config.toml
num_hidden_layers = 12
hidden_size = 384
num_attention_heads = 6
num_key_value_heads = 6
head_dim = 64
intermediate_size = 1536
vocab_size = 8192
hidden_act = "squared_relu"
norm = "rmsnorm"
norm_place = "pre"
norm_eps = 1e-05
positions = "rope"
rope_theta = 10000.0
rope_fraction = 1.0
qk_norm = true
attn_scale = 0.194
bias = "none"
tie_word_embeddings = true
parallel_block = false
extras = ["capped logits"]
init = "normal"
init_std_qkv = 0.0293
init_std_o = 0.00598
init_std_up = 0.0293
init_std_down = 0.00598
optimizer = "laprop"
learning_rate = 0.00118
lr_mult_qkv = 0.4
beta1 = 0.95
beta2 = 0.95
lr_head = 0.0144
warmup_steps = 227
schedule = "wsd"
decay_fraction = 0.901
decay_shape = "linear"
final_lr_fraction = 0.0
batch_tokens = 131072
max_seq_len = 256
doc_mask = false
train_tokens = 490600000
max_steps = 3743
dataset = "wikipedia_en"
MLP neurons of a small language model. Each row is named by its layer, matrix (down: output weights) and neuron, and shows model dimensions 0-191. Each number is 128 + 32 x the weight over its row's rms, rounded and kept within 0 to 255. Numbers have three digits each.
Before each neuron's rows, "raises" lists the tokens whose logits its output raises most directly, leaving later layers aside.

raises: "ens", "ena", "en's", "en,", "inem"
L7.down68:081114183150150123162093168123124171152146095189153110148089191112117102189126131170129162138090125100088123097163229176147084150148159096195110138100117099128195127130151124110064113122111141112117133137175133120126095107228172136101161136119150138115139132125109089135136104133110121149150104097121148112120102155156114093120131151127115143145144161170181069106125110070110120146132148081179149073084151123124146132120172094090146096134100141100151123118132146168092126144110126051123157122205086152127068120122111130143165084121151101086126178147086099073157107120164157136

raises: "s,", "s", "s to", "s==", "s."
L5.down585:161187074177140145129096142089124161146130116130102145108148104148106135115133124150118117080148120163138138142179169209128153127119131107087162096158101161086098143119106121072107094129152119103126166090144101088158128164155183114184144113113113109125093137068044114064119087131128172097130045069121101191131108090138086143117133162092129165135174145155137133143125119149167173154143172084225132179146095090198123123148097133099123073151124157080113179108115139144211148088202123138145123138159078131127124143181194082123132094081105134103139030112139118138129134133151126182

raises: "===", "The", "A", "====", "An"
L6.down719:090117141137116134123104118136087180154105139115137110086130093126146122121124114139175122092103113162135155150138098109135120125142102111153134147185129066126156118141143164128136091160136147096140100156101181108129143122135203119161096141122106133124162151098156046140149150123170113128101170099123133106160030121066117148107080113135143153201107069149138102110138097136102156089133104106122122156181149107114203147173101092158102108085143172138197118089161080103183169130121082132071102146105116099079155121133141167150090092111143099177173100116144189098148174153149095166

raises: " that the", " that", " that it", " that they", " that he"
L6.down12:115104124118133119126096109163106152110176094124111193110181160103126114150075114144166122101091109155176113118114170164144096155116171172178138097109077105075119164129120127096128153115180112173062130063048084113109112120128120159123073146121112132157127107086093137199165120179097146126094139150127124079159144144190078114060175144101125092150127156127124153126127091140115124142194095159101115247117177095127109174198130110111122125132116122119103107094129075156161157177088133106150132073148133127109114144181154097128132091136101120130065113048054099104096187113121123140

raises: " to", " to the", " to a", "s to the", "s to"
L5.down997:046126088141145154123072088179158170099091070064163148117116152181136152069096107150145117094122086061062151138190024129149170119085158109109169068115135145123141138175077093103151101123058139140138130104158161092150168152127171156112114157067128112128051143075110119110090138113144121173144161101133135124120063194111116129088119174153123111154065122139129144167115141099218095135107107148120156174135102110122129151173150119132120193192080108120137106098118164114132084095124100135132067083114159171145172081123203174100166087123077158136164122150123138150155142145158146133

raises: "ne", "cle", "me", "s===", "s=="
L7.down211:164130124127139131155131139162076091150157107138119107098132082152100113140136134137104083169106184124140132137153123109133159143164118108111132114125173116104127104155096054173154127140182118123127188091164107090048179150124103127089123076138070137147139124096120114158120085110161126213169147128151122126130108173119081117124082161167165153111122150130049164118103144132125110101121123065126159078109105141140060150117109084086100063138154148121162089124067170149098081081181125111075127145109122096185050125122135106191143107143133185184095114108159139081117155147140161140

raises: " that the", "ed that the", " that it", " that they", ": \""
L6.down786:102098131097139121112133078130108135128158157106073137143171153175075082139156103134195158086141094139120097141148127186113071167105165166176137111152076064167167094149138117056162099116165120157087179148019098115052153089171125157073076144140126126155136073159148091144150150182145105111099152132129156078092126175135137151095162095123147099165166187098168142116138137126110174179150087128083147152161119136185118179190137126178081207108101119120076126130181097139159156156141141097194160105064092175104142073152100155078101109088115092091074097106078132081074118096143151160

raises: "a.", "a", "a,", "a and", "a K"
L7.down1356:117137150119137126079096132129155133097126124130109151072107115138086132125150128166087153132100140138101104150096187113176115071128115163122045143165187096150116137125086108159099136070107167135194140173130126098178119132086131182114146134190138084163199106113119091095113154208104096150118104117052139075122106129110095128119156136101168164107131114129110177106159109127079078149133127125111116122105155091168109134140158086146112093076138096136124116133155116110102150127109140176131138122138189103103092138152127096167122137126124138144094040126136095145107078104132195189

raises: "\"", "\" The", "”", "\")", " This"
L6.down348:133082086081201203102153108109143152183180189139113112147146111091160090194043121140156203152113151144080114102157121164124117146119164112138155141131125105099153171126095189101131063167150120103130169196139134078102132104173124160111187123175140123148130135172147113180145153143138117125158104179063103113111099106157161121131147120109180102082143111062168141098105155118160100116134077113104188218094152091133164129095129154156134109102134122183187107167135121088176135139151148166156082079095162132060187129169106064078115138134119160104133114069113167116147125086142109138

raises: "es,", "es.", "es are", "es in the", "es were"
L7.down830:149095167068110126070162109099082117107135116144164099077114144124159106146114127082123106119178196137126147107191170155121150180085122146167120124161159146136099127213096083118128090097112099154113176126118123131114171098158156159091164142115149149111155136132153118157132122103146117106174077156117153125123134127070120155203133116142159135084116104150133127152132103151170084144152148112185129176144100155147120102161192170161139099148155124140086172112156114109111124069083121119121172139083088130175096175146097119163164071150125127099164116076083086135101072178161172147

raises: "==", "===", "====", "In", "\n\n"
L6.down345:073158138134144148152151178158101111137137133154097106111114154148131134175124115177153140095140164152154129135140149118149108121159156126141119063190129084114181093163144123157117121151110163121201099123119150097105119125173102128077183129144102156111162189118122125134129137096238141157169105183118106153150092123113125127100142063077171182152109083136119190132127132078108138171157133144119201170136109100177194152167107191123161120099126172116148145160124090092130101093150126180175156161090122136098157115139110133117088126114121093134112129081145155118153184134145122118

raises: " role", "head", "fit", " roles", "part"
L6.down1027:120164179141156113070108096097211133135115144121091080079151083108106196094178162102146129103152130133114105109150110162113145140099070134202083156149152139153146113160143149103166136135131141111179120104175066126101119125188155137086128139149105177098162147111121079105168133093116116091148110129108133127077139122131078159081220150164152157095152084123147100106089167161122122054107126099110158055180111148169131095173177116123117110182115100135149176209095142138114155146091158145074103116113120124094139186163131174100094166075095150070106133118109137145082150156181146157

raises: " role", " characters", " roles", "er of the", " character"
L6.down1297:097136147125111098129141123097141149099102145093122171118146138129101137107110146134077120138122148148136158142128122117204121074079131108203148143154098089136136147145135096114105102137125169156098143073110102088099134161073143173153048042112129106056130131164143126122092130137063071120160174120137116114099132080135202172210104112143124113052124175150160204087121133131097098110110151101096132024152105131122158111197114129155153138165153103131054194073137152189064143189106100113079067152172063135109153101084111131124158143111115108055141106149100067118120129194181136129

raises: "\" was", "\"", "”", "\" | ", "\" and"
L2.down102:095130164131117086110122145096201145179162121098091154100093139097141111164105108146135172122138087114090070121134106101126096101107129127115129152165095184109152167107125174124118111130149078084096114132083165125090153140124093106106110104149124153150164133184132102117172136142178113114154119134063182131151146094085104092143121126094114091149126142159149135157113121111059133136148081139077140064127125098101163116088136079100111103151111114121085091110170125134157150130092184099113181025053135171091123130057167085169104077133146171139162044137126128108136069078178086103

raises: "ista", "a.", "a and", "ida", "ism"
L5.down931:107140141112173128148143114134127114113120071139129182170176096153097114129151113123137144152150110128114141179149157053127098134127098166185123141165147117142038110136125132131099095099162099094071109187138112042150140076076116165127152139102207134133140115111178150099112150157112193141095075179111169180112101110123154154125123116104174124126109088146124112171083141148200095088111157122102064095059163102107153134121137083140064142076118086165155141143105129107168179105117066100116101171144098092149079125162132106115150138115120142148182143187133127127151119147155136147

raises: "son", " (age ", "en.", "en", "sson"
L7.down947:077176152078127159102130127077133123060138154168141104161125182098187067193137092156129117189118157106104132125110104088125166151094101165135127088077140086139102145135075128183118092120094184078122127133064131076106114088119131093171165173040144181136136135132130146148158148140090083149145117136146107197130152139202069063160135100132126103122105145065144079170079106149163129154138129175130109101065133184112187138168223091105098092078102135099123154130113121128115146125128126143142129135146115137125147107192121143092087135151152129134029163138117085151144088102133134102

raises: "'t", "ary", "ity", "ada", "aries"
L6.down391:147121133100115114112143093144142126101101129109074198119147167154079143094111144145074088134097136127079156184211132114109086146164135145132181176116079173142126141125157114083121123126176149089151098130207184184148055199111170178095152171153128137093105060128117160120146173120111141150093066141119140102110109074135157145156160122139150116120127099160117128165136154140169095141084126116142098141097081167134147166139096151170120155111122163109151125171120131129152134145097136091094170116077142093088119183100099090106149119120067107123124151133094145088123111131167103134

raises: "ad", "ality", "ason", "gress", "qu"
L7.down1227:111140083098103149145137142133173158131142107085115154141111169159135131119187107161149152202188165123146100107117106163121149142131099146133085225145138074126163100114194210150126095185144112111139130118118161125116122122168185114092146128100087102124119109178068037088183139130065110170123168150150170107093133112126112166070084147180059136152141073177156123088108151121132182138134123188069114172144168210132147090113172143133082119046158117207148197138087159129121170087106033072138157118192114141139123189156113154135114102139148094117132157130114137146168105099127118089

raises: "2", "=", "ness", "1", "-"
L7.down941:135136100082113152100151104095095142143090084125111078116139152100101141123160153121109102088056163148129091067088097147126186138111175128118163093111129186114089139111106070125124135177112118111154108106116133068155140139134165167142130085119130106145104130105111148117115110073119101168147154163086176132168092136120106124148107119124075157187101090081127139068167109079141132132115111102153132174164095090131170121155071160121094154141135113175165120134099107079123144093150120146105195129125073072106168125103070160083101105175157124174115092090139106137081090103216131097

raises: " they", " he was", " it", " it is", " it was"
L6.down13:135127140177116128131135095132069128122145158113193124187181162148086158164145095124149072101159149138126114103112145136137098173129146178104129128123107122158142110072096105113142152106157129131085094111061119110120119079101107144116105128165092125176061090189113071143168157109158162113077109182118096113146170140119122108108095121099091166160109142097120160148085066137134119100189098149085194098122165127155140137173081091168132120124125110111110157087107098159156158096154128141161113081183083057151107115068137117124126070087080122103086130162039190159143191145107133131

raises: "ched", "ality", "ody", "qu", "ted"
L7.down877:117181154178175111173099079155124136145101071106139149148084108146112178088145145143112111142124167119149101141116088148218096173121129106116143096126134144166080038075110144104043110099125096092111159155157124110107157144119127177149172152095119159142129157156115091117142146102127162113055088125177132113205180072102100142055111175091109153142199111059162132137100113140153114116116130097102119135151120187111099161142130145114127161104142097133053147167183105154123100117116097152108075123155073146114128160124104099140109037129123152106144175100109154156136087035099116115

raises: "1", "2", "0", "ering", "3"
L6.down1155:126160100149158158162114063162086131140147127164085105090166098083103124093157080116141091124143163172184130130170148145144149173143142050113110130084108154117140099091148171199137153114127145107144151105160100113169096176147139148104109144122157110090141174064145148142115128133142122165169132093138154144176130160091128127164117084206121181108204160112135154140095150091088099125088129148138136133098132173113123099152105205142071166117097168152163102098093073051158144064164144062121093161158155094132115144145131130112124098188140148124048117140095122147200131034173142104

raises: " head coach", " scor", " team", " league", " player"
L2.down171:115117152115144147114137091159125072124159104168155115145191152189134113089120145100076136082104153108203188067092139178114124111154110153144104110113143171064139117181159118131130150076128173120107119139178147206118134141092117090158164101075172102107120157182163135085130118080125087114104139114172131138110125140092133113113127121127139088168174160117098122118128124124142100100189134148121152117113127072190139195159084120098171147120148080095097141156116169148144175087133124053113167083190209151051164158134124098121158166096162206078086122174140174137070124137089124082

raises: "est", "ing of", "ing of the", "es of", "ential"
L5.down573:149137121146070065146085068115120129126193179110164162119151150136173148091167116193209104135093131117166136087048126148138149153102140157166084148120105129132157165137092169188132069105084112108166144123211092179083140156112140125131143103059123113068121134120170123122165189127132145136102132100102110089115103126126114172099158081162125101110149099132142046165162115181100139164165096092180142152123123128140108137083127073148133038138124092078148162113116180117174133155141056056119121147113171099137133130073150118155118117087126088168128128132155167075150142160142111157

raises: "en", " people", "en.", "en,", " people."
L5.down996:146147142090157127141103122144049122146164174110153170142167144135076092116118167135168155188070134169104164136160127128091131199096148089119147101104095102155121184150135144167150135134130140152095181091131121141160111180167111116158112116096109079146090178156088109114165140183078133129119132137132118181095125085169117111131089137148092167172126085070160119099152104134124060140111183149139154095085175171099188197113159112168127141092159126126055175194134141141073122191076162164118180114077109108139163139121138111118103085155160141086066130071149105092114152159133060095

raises: "s'", "s to", "s", "s |", "s that"
L5.down336:091123149148160212137075093134127170141143103169131136137115126114130172172129183162127105137149159135126131116169163139129088163132086063127091124140141184114068096145076110142174108186108092148136103124061165078136121132115139086100137149157081114136146164101076128115129070114105153174194152030147142140118054111188154104145159128212146143082122114133096212176113108176159092089108120135171113162126147150088095155136125134076115142141110104094118144124126113127116146131127155145129084159158144122177078139127118095136099140075142178182097151147094163108104168117130096199

raises: "===S", "==", "===M", "===C", "===P"
L2.down713:131187090162106084127119124034116143143121142106082137183119160126106148155155102183164152139182143167100081145094148114106076126114145149095099118133125127156102123148111158095152162146102134085132082154113109218113102123101080159121144168136083120052186075161117066155147191163127080140125096158121128153138110123059113147137147117162134153175095154144134166170097110149070115125167126125135083098113165120121171139176119116102115132090086134159136104098120118149093137166131170158093195055120156139089115098117116176183130138135115182088114135115071132129116118141130087182

raises: " to", " to get", " to make", " to take", "s to"
L5.down930:111084125180146161155079055189118066153183138100107107136110125168169232105130134168119107121153113152112156150189042118095134167132088154087174132126115124094090074078073056183136116149131136130142148124138108109185111186123109190088140114113136155116160068139105128143094123133089105086083119159120113154084119127130137163119107092079143138116166149073164129114121106102166045119144080142171146081127114089150125141108137071118118149147123087096173157132130133157171133123139124179131095131120125161137167073094107074179104141117128115133120092082102120201121156146140141141